Weights of a small transformer language model: width 192, biases.
MLP neurons of a small language model. Each row is named by its layer, matrix (up: input weights) and neuron, and shows model dimensions 0-63. Each number is 128 + 32 x the weight over its row's rms, rounded and kept within 0 to 255.
After each neuron's rows, "fires after" lists the tokens most often just before its 100 highest values on Wikipedia text that the model never trained on.

L8.up674 [125 157 204 122 162  65 102 136 113 148 153 120 155 160 115  77 151 157  96 125 144 162 191 157 191 130 152 120 105 103 158 124 132 113 189  52 131 151 153 151 144 203 133 152 129 175 124 132 107  96  95 148 141 151 122 136 114  50 163 137 126  91 164 109]
fires after: " Re", " re", "f", "pp", " Se"

L6.up165 [146 186  67  95 122 147  65 141 154 125 119 137 128 123  93 176 146 122 149 174 100  68 154  97 132  93 185  81 116 185 137 166 146 140  83 112 144 220 119 135 214 122 147 162 115  99 152 131 168 164 137 173 122 133  82 129 110 123 120 139 162  55 136 157]
fires after: " th", " al", "y", "ib", "ut"

L6.up463 [156 130 112 120 167 166 126 122 100  65 108 130 151  81  58 131  95 137 164 191 139 180 138 101 124 157  83 130 136 164 120 196 137 136  60 185 138 114 106 109 168 146  97 125 130  97  98 134 150 118 115 139 185 120 130 119 135 102 144 121  84 152  93 106]
fires after: " I", " Euro", " ne", " N", "-A", "==E"

L8.up46 [127 130 145 116 158 104 105 161 135 184 169 140 123 121 136 162 126 102 118 101 129 130 158 147 145  86 146 146 123 143 137  93 135  92 142 160 153 150  68 150 214 187  82 118 100  92 184 126 132  92 117 123 172 123 108 112 147 128 126 161 103 150 148  89]
fires after: "n", "d", "-d", " De", " und"

L5.up509 [ 78 103 145 146  64 117 107 102 124  78 172 177 118 181 108 147  88  73  95 131  94 131  45 155 120  98 118 108 120 146 131 119 109 125 120  88 142 135 113 122 104 167 117  48  97  93 150 177  94 142  84 124 152 122 175 141 121 115 141 143 154 111  91 120]
fires after: " was", " =", " were", " football", " is"

L8.up102 [ 71 154 122 110 141 105 106 134 151 140 166 117 101  73  92 120 123 144 115 141 177 170 131 139 173 129  94 155 130 127 153 179 195  83 200  69 120 104 116 156 204  99 171 139 142  84 129 160  91 117 142 173 125 106 108 132 156 143 135 161 151  96 149 117]
fires after: "ib", "b", " A", " Am", "ru", "ab"

L6.up300 [109  98  79 145 131  80 115 172 112 150 194 137 137 119  92  91 146 127 104 114 105 132 111  93 161 113 150 132 178 184  98 111 130 145 134 138 101 119 130 154 154 162 103 113  51 142  77 136 176 114  42  66 111 112  70 138 100 136 109 135 116 156 102 137]
fires after: " pro", " P", " div", " V", " Z", " del"

L8.up539 [135 134 136 119 142  85 109 169 137 187 159 173  69 197 125 119 142 138 120 112 130 130 217 134 170 106 133 131 101 116 143  86  82 172 146 120 128 173 107 142 132 163 139 132 106 134 126 112 168 132  98  95 109 190 140 146 112 101 127 161  95  76  60  99]
fires after: " qu", "o", " com", "v", "z", " div"

L6.up161 [118 173  94 133 226 110 109 167 166 156 169  94 107 149 151 124 156 153  78  75 138 140 184 179 166 161  93 166  62  81 161 136 107 142 159 101 102 111  51 113  98 127 157 165 127 105 164 162 175 113 153  71 204 148 112 160 161 135 159 195  35 112 117 140]
fires after: " f", " to", " ref", " his", " pro", "C"

L5.up683 [195 173  91  60 109  85  71 118 175 142 112  97 119  90  48  93 122 125 124 109 166 105 127 120 141 152 155 130 164  78 175 177 147 137 141 195 165 149 135 116 140 180  84 131 140 102 105 136 120  80 171 140 142 173  97 109 175 115 166  89 101 103 125  81]
fires after: "\n", "===", "==E", "==B", "S"

L4.up211 [109 133 153 142 158  70  68 159  82 124 120 173 137  99 110 135 143 103 125  90 108 105 167 175 180 154 160 169 131  93 135 124 149 103 181 114 117 132  89 110 134 160 167 145 130 194 166 151 124 114 142 122 160  83 114 111 107 131 136 125 106 115 138 174]
fires after: " In", "In", " June"

L6.up182 [148 142  94 144 125 216 128  88 137 137 185 105 122 102 134 137 116 120 101 121 114 118 135 144 122  80 157 105 115  97 149 106 113 177 152 168  84 163 134 104  81 129 100  71 103 111 121 137 109  74 113  81 121 112  68 134 118  86 128 104  72  77 112 190]
fires after: " |", " a", " an", " F", " B"